{"n_layer": 15, "d_model": 224, "n_head": 4, "n_kv_head": 4, "head_dim": 64, "d_mlp": 896, "vocab_size": 2048, "activation": "tanh_gelu", "norm": "layernorm", "norm_place": "pre", "norm_eps": 1e-05, "positions": "learned", "qk_norm": false, "attn_scale": 0.125, "bias": "all", "tie_embeddings": true, "parallel_block": false, "init": "normal", "init_std_qkv": 0.03, "init_std_o": 0.0, "init_std_up": 0.03, "init_std_down": 0.0, "init_mimetic": 0.7, "optimizer": "muon_variant", "lr": 0.0105, "lr_mult_qkv": 0.5, "beta1": 0.93, "lr_head": 0.00522, "warmup_steps": 200, "schedule": "wsd", "decay_fraction": 0.879, "decay_shape": "linear", "final_lr_fraction": 0.0, "batch_tokens": 65536, "seq_len": 512, "doc_mask": true, "train_tokens": 406400000, "steps": 6202, "dataset": "wikipedia_en"}
MLP neurons of a small language model. Each row is named by its layer, matrix (up: input weights) and neuron, and shows model dimensions 16-143. Each number is 500 + 50 x the weight over its row's rms, rounded and kept within 0 to 999. Numbers have three digits each.
A block is one neuron, or neurons of one layer that tend to fire together. After each block is what it responds to, as a language model described it from the Wikipedia text at the highest values.

L5.up651:522482428472555521491471595445476591418542543417509594451476465469462457466521454549427478544546519472555557506491494499510450557441424560480453469510486437528477486477584459506482580542586533534478531480568470500423500500491506479507479455540525472599556597488528606570466605488469498463523578534491460495519512568442570438539546562525503547543470501471466501550558565529462403385469
Description: Passive participle after "was". Fires on the verb or participle starting right after was/were/be/been, mostly passive forms like elected, presented, born, found, based.

L8.up109:478577448507470569481550438461490540472398498543495392540482465492551503489493459579535443566470575585514486454460515567526583500585588553469436495562448482502523565498450487478531451479431435482515596569495531537530454507423495564540445594466528460520564423567578465609525458510521468517602432506588436482434463423521618527492569478540509508549555464501406496552514468431416486512556
L8.up116:529499464455472409464529525527510484537506397481494508438454499576502434495441486496467533485512543513527524490476503582570457522533485401503467391504561510450529535548500451502588470551504514576608512513466600610505572491471632495539484527416507482467586496550416470549435493453369483549650445509520600522467492585484489451429429579441501508529531556585428464508484438438505459543471
L8.up150:557559544524498532479583430542548464527447479478548524467565562435583489494451444583522478529487505585552499510482422540585470546524580434465457533516571449469497568502549471391517498453533487498568520510491514600430577531499540483511533618483406482400457485466492449484444459586444470385562510454615475405515475502488564589477457453378488609501569508531465492471454463487478480560448
L8.up191:528483514432496563459500520497472460460563515513586450425489569517516497538512454493400443545535500498510502416542473531533507468553556452511497436459544463508561597478565437517555409535501404458536633521431482538516493521537534510494493465488565478450539414451471447436450587518516451424503454496484458540552419496511578430503519535599524419459478466453480497567421487528462491542449
L8.up327:504526610437548517581491525543563584424498527526457497507612529508622417479442428542480441485531478538537469500499498565484390484547519467498552527500548511542479538509549471479521411555465491354564501569557455536495431488462472482437501555535543541527567475550461515551502529500434489546399495433524525444514507496462486551516600512500542592483647450501389490563458469561536557504525
L8.up563:554506503416469516486421531573516506508475482472482524437513555468396464461531501517476534489549428533523466452518489413406554476534481503465473480509475425521556533584475416524464461503508587586542476484588452583445607468491529523454492502426534543447554554539465505594461469454512546587561411573494465528478573525490491556591498562584511543554509499518385405511493414462391497556556
L8.up631:515450418464561491491487490505591526518388397663476504519482524469445478546487517481441440561558539650577528479482512486527478545578516502606586463419451367488513527534477470439583465540510373418509565483467533505446446466480553535522502514482509561510534508448506499532559533514477496587551533559447515540492510482485489496495547484546369489467488500474421595505481501420477467450516
L8.up664:515522467484544467518551429451475446509449640435496460448508565538492469435495462570359541486541619553410458548566428584525449481600619462483506497480541549507527440556491528544463434537454387512485476472482561420554475563454472433538587557549475426419536458537459538518452523513489481489616466501517534501501460481494498490562464535574575505550442424459534452527478475630454568540527
Description: Heading and table-row closers. Closing == or === after Wikipedia section headings (Cast==, Sources==, History==), and the final | ending table header rows.

L6.up3:542475440443527500571430460587550471401509582494490508487509552475462447459483517441506510522497592438562602472489437556557439504465509548458517485447479504503533434471393537537481500535531482560458619512621486556582512433602431496521495463505438526484584480555563416489451544478444518520467493441502525447522435548493391463530386466511520504447471451526478556583569527481456528487609
L6.up26:426513499542476432492537533503524557523444568526459455441477455593504507476441621439439526424530477512541475466416510524555509499474422525505565352452565526601495466511558532527434520530493443504455486484552548559368516476489563525494521534509394496483503548532520426510568491516501486552484433526593456488417533459437468564457500472486519527413502542498503524623562597543503458550507
L6.up308:394406448464474546611360496527486527572370472399442463480512535510480456490467558501439497465421540476557511539552470545520546456544517504482461469505453536463503463451527524500528581545453552559474503516432604526560400435563598434528515408488539502567413471543512389577510515530574447525421400487560457560464531513505481437561457485491477482565477522506519529549470473494517424478620
L6.up375:462548514435455504447462604540524460510449459550523531527530531610456499478501526516619430523498526433551496478500553475549496478507573544408431514447471544427434452481418595504578468534524484552535606575544581576516490495515574510474487521479513592489537481455403415534578504522486476614506511527549508572529521406447440519552508517488500500480563492423508536520575490533466448469488
L6.up500:469593549540471478472482455611543468405502516476554537549533578483505528575420533478481552485478568485591512499415539456587516577504549529526519455445532460459463433442598470484519407545574552491411585445583523422496538545550494511502483497431473419525514550454563485560444513583537439561474485500503549592568483477522460454426574308434456489410516476524489548486547494555383523461435
L6.up579:458468546454470456549521502437500463508550574503476531489499588502435456494571462542444464463544590536567559431550515438473494526514469477469467491512497449433449521455469583523507578444432594468415570456544458517488456521546508495511469436414464450473465578534584548543536533530474441467421413501526534382456458380533547550438486475478528539487455473543380530494516586511459482509481
L6.up630:458497507505524526524486531437467531520493541530469515502540567516373494581577484474496460476495521449526511391574452489551550490467425467479365539474495467475419433466458500439555585513410492447490492479572448492428492510489426525446542451467492587548493522452502492473567516492411483532506459477519583455514541561437424499388555465536532532461528488528453524505533504498477536511490
L6.up693:527428441393479469542443537468518448476529521450471438533420561568451522459457525571481500438541532525527500449627489398495503522526391402436396471527529504456445522486476500475493587472549533425508476473447477628471515523492594587493497448471496486535556476537482589485482583498480524508465475561476504424521508454467537455355473535494427496481519509578593462499528490479401501515529
Description: Split common-word fragments. Inner fragments of common words oddly split into tiny pieces, such as w-o-man, lo-o-king, w-o-unded and W-o-olwich, in ordinary prose.

L6.up181:379519547598501451455448472546522401481416417560474474457467482565558598507530479477552481511488556531467458506498522443509449491529546501482487483529458481540496556390439494498622545535479466447526522488553572531439590506487567480481510493526428452499535519519524441541510470591450458579549553524500494522418548525445503403464485535530399461450565513460404467468627445478551430477513
L6.up262:480553456482574546455490502512488440558388525561554485529429482515503485465492437516491574503524527511465565478524447472487512520560496461450523505497533446500546542454542413459395568465436533410538580480550554448480498531516619474584471517525544570510590465508532512528479436457457577417492484536440526423517423450580469498549500546442505394551483407452422471545539418457593490467457
L6.up346:484593538458468508560616548439438448560588426520500474519464510481578580450480438476440541355528532513532486468404516493472538500561540487472491533551509466462569473470453488576623506471446412584520538490542473444483499519431538488407549449436581464476482547346503492604456561542509454431472643401510495464491450458492527543552481536511537528547446539510404505586554427520436512531509
L6.up480:582553419588481522456528470582482550427485418604501485585567537429544582486553478491465474490461485506411437458433377531516516457459483554468549498511433528557535472559543496534495504511404511466481439455481539616470477458508539465442497450467479493509524490515573493526550508502531526543534487435448426626468500526519599431430435548484514464459450387466517569447475507539505588510462
L6.up510:456514551472604478435507497440528534466411432391476501539490524637478537513508453576483516551489603478564530506431468625547500524476505468514530480517489537595584458528557463529458529547469515536541498493402631409456500491532633571499457427430521513520514501462519477573493451461438539492518440525533466501469568427468473579560440511479485579532546436491479480594618463384495485516356
L6.up648:423651413454588485450532336447463465519522457628422519520435515556400518467481473465458464497546513465502440494478520559574563515430495457580503524423497512531541467417571549518516462516436393525545526486577602588537490556531537455558601480466515533460502559509504569536484464485489486486602488469404492532463653500544533488523535482463494513525532442438454539508513436513421481442542
L6.up679:550583450414407493488516448604455501540491412493470514490467496467507540447535402553492502564559463519588422513478538550498553495395472527466564540432543540451506490478522451534563511529485443449497457415498483539521478449532565570524550484535531423453487484539481469429560603431541509448626441402474505548571610551421499535513476542476483437502551527467467461445448466468459538543433
L6.up789:474522590547458458510455494397445427489496634537513476427538530488492426455496475513478484541452467455464473548436406579456601558462563518539543543540571470486524652443491552533498547458522386528617504450412417513479514528520564582468605440455551516420484507534575463480513472560541534510551497480565477465470537470471579460579488583526555511413484454471528627518520448536471483522521
Description: Table header line ends. Line breaks closing a markdown table's header row (Party | Candidate | Votes | %), plus weaker mid-word pieces like aver-age, ex-tra, El-ev-ation.

L5.up367:525505477460518464510472610585457513511432478532560518496517465491438509428432462484458499406488533446592498409433448440472600530478464474475528506547469476547509433574518523442487520466556559558469545534499610542465389531531491476599541434520514488535460531460503518543554551408479490424412405556472538520551513503463442426532503540451472448418525430520470497463539504510515428495462
Description: Mid-word fragments. Short word-internal pieces split oddly from their word, e.g. Lo|w|er, do|or|s, di|al|ogue, t|we|et, la|un|ched, across any topic.

L6.up104:444451503481566514516480452521516520413412587474495491440477510460510497533523622477497475622537518479558507533523453514490551533450440517513428522502443576539530624528562538485505568517582482505434472531494466518442491496542560490439529415538449515498498481466504450490446513438530647543489473465507474551484533408521503492482523541507419541486485516515514554504596531468525552433593
L6.up150:555467430501461442509535505564439482533476481535499476481564557507498513570477501615506474425527502506493493462522528445570541454418529510462545537571488503447507541454459411501594509537459495476447512496511520476485504423500642411521585526526459468425544447479539425473548417546490490531552519492435388414448509538417598445488529562477468555391537489477558536513491449646554428480448
L6.up203:482431545471552531503499451474475429472497533608502448465546529467529574527512464509552561494468562489491475481508431502564501533510527492451521421549542504577463582426493440448580552460563487562519452467397554570460501451447466454484492466433505511534430495436510529471497456473504591516549465431542511483567477421534466547465495517451395521441461460538549543504440571485576502466366
L6.up386:605550472485554497536477504532558440533515494448438532455437476472477534550395448535483467533523543487436502393513534543481497511553384520482526445476548508513521521474554386377523491447389437541670581543506531631468481496508491401535493459564446436626529581537445466558514562492511511480524485535557495512413419511423567483555451453479493459463489460472460561445516552446492502465473
L6.up435:487552475450496493454482463558539490597524489566420528524502532527515517348411394455395609561475541514546531492495465420526466504560473588535522537515539610486481479451455482540505427527447458446480473587558512531372513485488576511477573541523482534458457399565547440529476589406490414581519455523471497524576484477498552509520421486540469532494548509531575524586487511534564511595406
L6.up669:478536519451462482431495481521482422473487454520523487507461457451534433492436503531578568544561507598456472351521419497606600563535569535496497611574487573494429486478429463514492464503502400390449557551567490581508546490494577516514561377550484537472558426507554462525538496525497553449487511497570512547523603484529570482486504500483492473413511532482566576525501485459493538433451
L6.up861:441602510563462468524429489545506448561551518487452471393462477588459546427504431447539465450474598448443432446484518441552437503497528588475551457578594510560513580442455608519553530528473474518477541410554448550580460449529521471545439552433473541507448455509457508520516515493452533561441510458539566430459453606439562478478468531527450516535511558482479540503514427458453459524422
L6.up887:549459481487482513551491465509552443506563443520517399542445494508502539495561461487560490549561475544464473404489531541486578456512547478528546529521550410436522535441578562555513511501563460437463601508563470544497469511437579508559491511520566525434520459531525508516527498417459448479620456480490402583541561534534476605440490500427409416448591524435471602538493495422529484508481
Description: Table header cells. Column-header and field-label cells in Wikipedia tables and infoboxes, mainly "%" after Votes in election results tables, also "Total", "Class:", "Time zone:".

L5.up85:483541442531502478496487435493509454498352507474469564483417587542548591525519549544493622444488477495519437424454478485433561439553483437524550509569456460515479576537449526529574534471423534478515461485544567510504416450486597500565553445593491481476549504492597513464533568507499575454476493434436408457463545446521447497383441523474519601482456462407539516517505569476468507557504
Description: Section-start line breaks. Line breaks right after Wikipedia section headings (==Career==, ==History==) or table separator rows, plus tokens after opening "In" phrases.

L8.up243:367470464564496557554493447368586443518503502470523492459560502424608453510510472399561435552506535449449515518503501427449480505509457433531455465485489498528509526434514489491543456513500500503625472498543550462506557485426422500485526466492496489506480629523539574448496520483549468429499515414443568513419553508414484479564491468427413451521566538489529423535486448489481409511486
L8.up245:501493537524561469583465448576483453557487563448451535493552500387505604507480387453454510511454491504533550536540538480496498423576484494467484491555598522473476440594520502465586551626529532488461584419522574404516505497536445480501457458488498517435509519410558412422531530501552527473460536449525593456547572430471417452518485542526444518468550503549424399577518486502486503547392
L8.up364:495463582480544517475582535498484495553440420479569522413599495521624558473538493461435486511415438514579531480507402486548416563509460518469562470509504560548460460511507467498511475477427457509558462509430456457440471472446485493459503552526488549501431466483484443444490476604558454503423518582533595566491547400451700453561450454564477523485465552564562584482402511575496498548461
L8.up420:414476505571500582483425493491532460424469558459443583414573428570545540483507510392520512519435479468477570543501567565512445539514460477445618570478535472459523618383422461561452426438428504518545497466517525480445486493567534414462506505508462469477496642485497526518469566479598537510466447491479507511462558479442547450576478444418546465475468517525492537542494465431477503502536
L8.up526:466491442533443474471524554462513526530571533554504566530510536483440516558496563431483497501527396474432520504532430406407459565559522532499495541571516467506542445610462477524445490488490463545462481526477481435482576535580559450525468472457435459454456486513537364496425495533458595563435457389595518521472589582415541497553539463564528476529497448468448537575441497486442611568472
L8.up538:531487563512528508570444589576526545466486513494470563395489471499523415465433579499491524412443425578469411463483475491522533488592496451572483496491441492379428530548514492529545491464424514583445420605508530545517537496498440443581524403512566514527524427458578513478496523545505484515534493390584520456532467379528522517509423491470420497555516486539570512537491488532548578466508
L8.up601:403546535486532503498442439479507515473404560544470449428453416531468493497464509463448547465448546534564500489415427537563572554477494555618420422504455548557541519590351494585495531489465482518485394466376431566463546522543531444412505483426461520503482542544480475498547471526474505525515596477514494439538528593457579518414409424447475557463472647525486526543602525440483417477479
L8.up729:486525536464473520482546481486415651436480546445466587611569484532497514468553533502447539481427430477513523498509476506457432438519469501556458450547554492521496485581462445561441467568507483583456450518544546543485478510568500479538501435523528451452539518533533546530514547520464589537622549568578509498510533444487549534534412454551552519548531540585566460470444496511524561481545
Description: Early word-fragment tokens. Short opening pieces of words split into several tokens, mostly c after a (a-c-count, a-c-ademic) and the prefixes re/Re and pro (re-giment, Re-sults, pro-posed).

L6.up11:425509515583484504430507511537358478439512376464505538415410501487540586499467605410592469533461498510493487432489515452532529527524482522478513516530567556452550567552562482512483443518498542529499517541422458476391444502560516515484488502532550447497469457546501520504526467515551609460386442481519539525473519513529501517552486449526480597593461533526516435497564563448406388468463
L6.up263:487468450475567497585487432493446439426565508508590529507560516587534510447475506446463590445495413588478508523572522487496410479554422464478531460480402461485545602587482499570543544400496520429519492640503472410442481544493489613477630464476500454454459518428479538501471506500467473527490464577517506502472508526498504567446534371530408514420457578474416548492461518575444520491439
L6.up313:609504489474550529475538565505509456569487447492475486392459535547491492455491441462493449617480449542449524595497473463399529554405449500479511486503476496551418487504614515503480519508505519494597437461473569543444482461533457501486469409500512495537537449469480515533473445470594473589455464467576508484420399497541594535437516658437311548451509491494543433451493456503512522471425
L6.up549:453554529424449571530553578513467537410549532373578596510544547509545532484476469515443507495466531481491488490474522467462467545450524433521578560516493414472536431527480542516506468586455520490471514442526431479516424453514530457569544491596532480535534509514516436508550476601524548429537536493556503561565599534550533540609473433501395550547428478494430459460479486591479467414500
L6.up601:534484484472430566566619496490384408394494496390547524507401532512593423553578503411520479465516563604504429454438559533475433516476652549540495465467462547485468489560435551584501528422488472457545503457457419447478484515566461464501495496451593466522515549489475515553486500469478459621541504507521559497462530509503485449498522564506479639520473534519593435489498523510472521513478
L6.up616:423542493489467492548440542518417482465499464478431639412479444519432445528492490513525512528576482567479506482460478481508552592510455473471558440464470515483472497455572601445474441568458520465488446519468576573553544406408547507470525438542600478540552586469534504452493519482468487405476496492564468508552479484464531466535459587546472579480508620527585430524563432639543405569463
L6.up788:536507526455441430472472584480463504531499496459661566490559482546524503522429546479451520411465471571507343507541476428472459470553446507493462502495557512439530452513583436486521520528495531599514477522547466522470502657570506531502418569412470581442458453537497520510451582446443496511538544471460501557507450535448539428581519505560413575507478508548498545483448525521421495555548
L6.up796:544526561578458521536461439523432434561518543493578444497501470538495499510482518535546520418521452496497486552471500519482498533573486474499478525479592431423519476572497560575536448498488403607498524448508508523429565530573510550571438388485434437450545538411502501569441523521564498511481498519554569561525490514453560453428468552548508570457464448562466491543504543458510447432520
Description: Word-internal second fragments. Second or middle fragments of words split into several pieces, especially re- after passive "was/were" (re|placed, re|legated) and Aus|tri|a.

L8.up233:522422564522567496564549397424487447449529538486480449538526564482500480465487443512468653544527469479494496446485489483450413534439512546482446551581586528559563411544486498542542461508476578454473500567565389541461448537436517527548543491500534457467456422469476417478531473489519509492523606535465536337470547548522474486451507525565425545553429525516487517557471425461409525487597
L8.up455:510508495540488524554481452480492492505517457439557429605517574441509521478518429531437585554448416461464530485560479509458458574487443492516426558546459586511472485488565515577468548453573366476494481453563511446578558468570520473429521540440570490486499412555455580537485377474498514429498598556519527548464544368546462443527544483446569412539532512608525510503459496545498493579504
L8.up548:567490438538533461572431502545451523483515451494507431543551539454511531514505487539482529514491513510567404561430395519519502499439438474484493453537528559534559463622576428430468540488486517529486538470529518643498575505467485428425452580550393500470451485563494519496413549460468529510529569577427445547519548501464494470479448415456425522502434453436495519503407517528540498455544
L8.up632:504471490521479458587492488450414557483425492565469456544520572440589559504498471519479510502492638559530376433477435464515440445550432520594454486578494568548463449553450557514499453579580521588511500494558565515485507480411501464533531522550512543604456531492534465545508506547491427564431511528495451488539473465430437513602460569457465515481477531473503532480479579398502452494494
L8.up634:565374514604474444501431556491382533433467437546474531484483584511439468469487495517505438519452509546521423509388463493505528448467413518506489507488512499577467426554510449469468501439490547582440569436441499654471529446511560457498503493556401466497407491551449552514457507519450543483522554512451544464552576415520473587527455507529547494560553470411459541508344466518460497468509
L8.up719:571434540508537476461549433536397571332449435564487407490451645510554422444511454539508514509563514539475455498497399481505413431486467433635507565466590463505463524439462501484494559523460565554451503535458521552524446453469517449545466532600473453455480443585466532524421513443466548529475538485432537479500446546521495563517487509483555535509540522529504566531435531525532467459512
L8.up772:584403470540558523490505425495481586460515467450491555514530456488551591556482586569457438487461576483534414524458537557471568496535475478432548519477551530543533450492511530434523441529472498603479553449409476549553503445564571495448508480562455568512535464481430560550461465488540493603472568511401510565553512569558561434421462610398515528492488527413483597529488479407427480423564
L8.up828:504542485534466499494585546492487512552464531518534369407521534511486481472475559487436486480506573531591529514499514479710470483476477406544559581498505530464526528569486465420521512423545439490490511435492592481558400483491561537520561526462517441544466571476502455477487509593489509519497515507507538475551502572511526513517448485472400500446512493406549577487533447440491522501470
Description: Comma after introductory phrases. Commas closing a sentence-opening adverbial or prepositional phrase before the main clause, such as "In 1970," "As of 2025," "However,"; rarely other tokens.

L8.up62:451523433509523579503561463465518477542469482489487508546451510467481471466540464627491509552508555631527532454542467528496498452512431464473505557443502421526504568507510552433642481426421478493473482565448461574462445498559611449527635484556483400441444534541553464559474474556553474407593400484482462552438434520466524529500471461528486432543534498505469464535514536530479474556524
L8.up91:471571516512493574552534543561456483451422513571429431449452486505459443476583474535546487607441479443476559512387398596474446408504491508403489571517494485482526525437494449496523444511523425496536506534506526440472537483570487624512532436495433523467506525513499467411479504543480542480539469392558432459459601473531435513524520598551443509536600591498505422560549471517481493599463
L8.up131:514528491432579433508577542487591459446510486501479543409467550522510508570548448487534554487389455490522437461498488442516460533482508465498576489381419472534450495461509508444528444478554472531502553554560448505533406441435643349538545521437469508470391463528569431548462513472424553450532498558467512456506455467452478535524486461573543451497435469467493484451457487504527487597541
L8.up263:601536486542574504544556511503555480627464501544565472532452482505520504492505546481592446478604486507531476475499535508508449477502526475468481458529502531505528482523531442492552510592637418505614504493443416548502424556467478539533526483507573537459413386472532557585648530496430496490577404473482493504568557516566549558432550417473435417485526528468488495455362540472446525457460
L8.up351:576578562489570450546503554484454504539459416575493464402480536524468456523522506542488486522517412512517562393530545512462591515521490432466471552492540407515459524538509517518586461386544434500524513404428501494550591442493591428430587489482537515461430502534551474521496434465484430473584474567536418497575493540488491603470543571391489453461519436520425531470579545528562440569480
L8.up575:466615524462588501471592469496499511570574523463478462406456525500484451521535530571527440510495517524485520472506414467595550583504537487459531465520459507528472548482567497423403474446605533408535579460518471543547454529521577503479494457418582536512504447509500509552534540537514388482504445509514406540606462353473563551487519566552444458461505515524488497418487490549530511510397
L8.up705:562460471439582458503538548397401414468573534622501382469467497468518550572490502424554542499492529523527534487576545530545508468528564545406572551548497473460536566577508521464483484493503544382414511484475490468496443468473463472534421458450526492506557453543503541573513601512491450434559541522446514594451555531476484564529488418508463531517504534491637448421456473496490545492441
L8.up791:392553406423471491427454418396550440468509543562505497493510450611457450508511502517519477504503587531532443497482415457398538471553531425473445520547478465529483609505566534512535554503533489585561512507560596510434503523511543512537441430455512527477497531619512531554464499509463483473518514535430578588402473497464405430446519486518496499543479518508542484577597463503627446580474
Description: Infobox field labels. Word pieces inside field names of infobox-style "- Key: value" lists and table headers, just before the colon, e.g. El(evation), Date of, Distributed by.

L6.up4:549449505535509482421471556478392512432450467485521414581548572521546540499477461556506503480479419502442554457478532485546450508475446453508582584414577486489558449564492412485547499549527491576501515409564490512400460471512571462530550581590467384554463494435513414503525514502447422541588511577526503543546564507491489512463484614484490457523421558496562444445497489469546508474451
L6.up275:451431560509427503482500485511532409470429450527514445483481520509520455460523406469484480584425500510529536527401443571480481556528544497524599517461522476555490455508542510537519523503457568594509609544577517574409440421481552464503556558543455505542435527480549463389554463517491471534553542531560534459413577471505406383501526503433506551603536488547560471554463442489437490452444
L6.up323:468587458436472427575523522487532469530574524475591463527489520531568568540424494513440538499425523503498459506487490568510528407534454525517447494605500399549502452560551420541479464486530513450549653434547580464478513454494448528498473506533508482508569530486521524513542453558550493503468556515544388484485431562406511470573451501465521417442517497441511463506420424556554424455446
L6.up354:475512473509492549507544547574521501547482548478531444461494457555509439599481581485459513442510614474555465542561510530526450573475452518550511598438466473570534434460467554536562497500516480411536521492342588444472437474502520540411589430549472517576537504477439521529524495456504523456453536489545469457484490429457522447456462528499461480530531516477555511498565466484394498464521
L6.up356:570488478567508491493524494547457559427575460476543430563569579469496514512530492559491596508449514446563483466423514503537488508406427483447436505556600471508421464626557481504440554512449507484522569534501452567548566556489497436468485489588386484525457455569519511573491487453516559581515571517448468529482578513492534604445428479468441491534552460483561583495473491497452486442488
L6.up710:517449513533513497506428498500368493481464542531343471517473504481480512501446612513515475563445604499457523454501451392535485476464447570501506404494596488475481500477575578501529559489480551566426454511446549472542505492528507566515526485541476522508451588505477559544574597546560543594459451458541472484386577394512606563498515506456519624568508525491477495505549493536440438494498
L6.up809:518486432437518517502532502590508513519481479560436549430467513501458409547557451553498492446504551538486476486464532497433477551457525510515394517469452545586517497433460541516560544587423520529485438535462548544488518424615581547541463454635530428522472523524514557572554530525507552586498535462494506463484488563453531506493542447509570500449439434434604472553584445395481501513473
L6.up818:528405506498454574405440443458476492496480515469472444535451565484507616538465531472568493602501451523537457464424558480475510418444458521527565464498525500487466339484540604481445528454502580456485439512558499544467566508464542434467503529477507535473481439571452543484529557472558605424518572434457437584518434552539586487540543471541426537540494505489537568566548475495440508537488
Description: Sentence-opening clause boundary. Fires at the start of a new sentence or paragraph: on the comma closing an opening adverbial phrase (In February 2025, When this happened,), or inside the first word (Alth-ough, A-s, Th-ough).

L5.up198:523532479474557436511554459563527518446482393462509517464481461524421493392489547488424516528476603513456523523510453472554550470533475458503438549478419520416511515525399420514493591533494409464564540414499515437453602483444493567579543583568454512458484424423504448413454484551455490548505443570511506546437463489499484517492482512478498430540511517426557553436551503470457603512455
Description: Table header column separators. Pipe separators between column names in wiki table header rows, e.g. after Location, Team, or Candidate; also some word-internal pieces like ion, ce.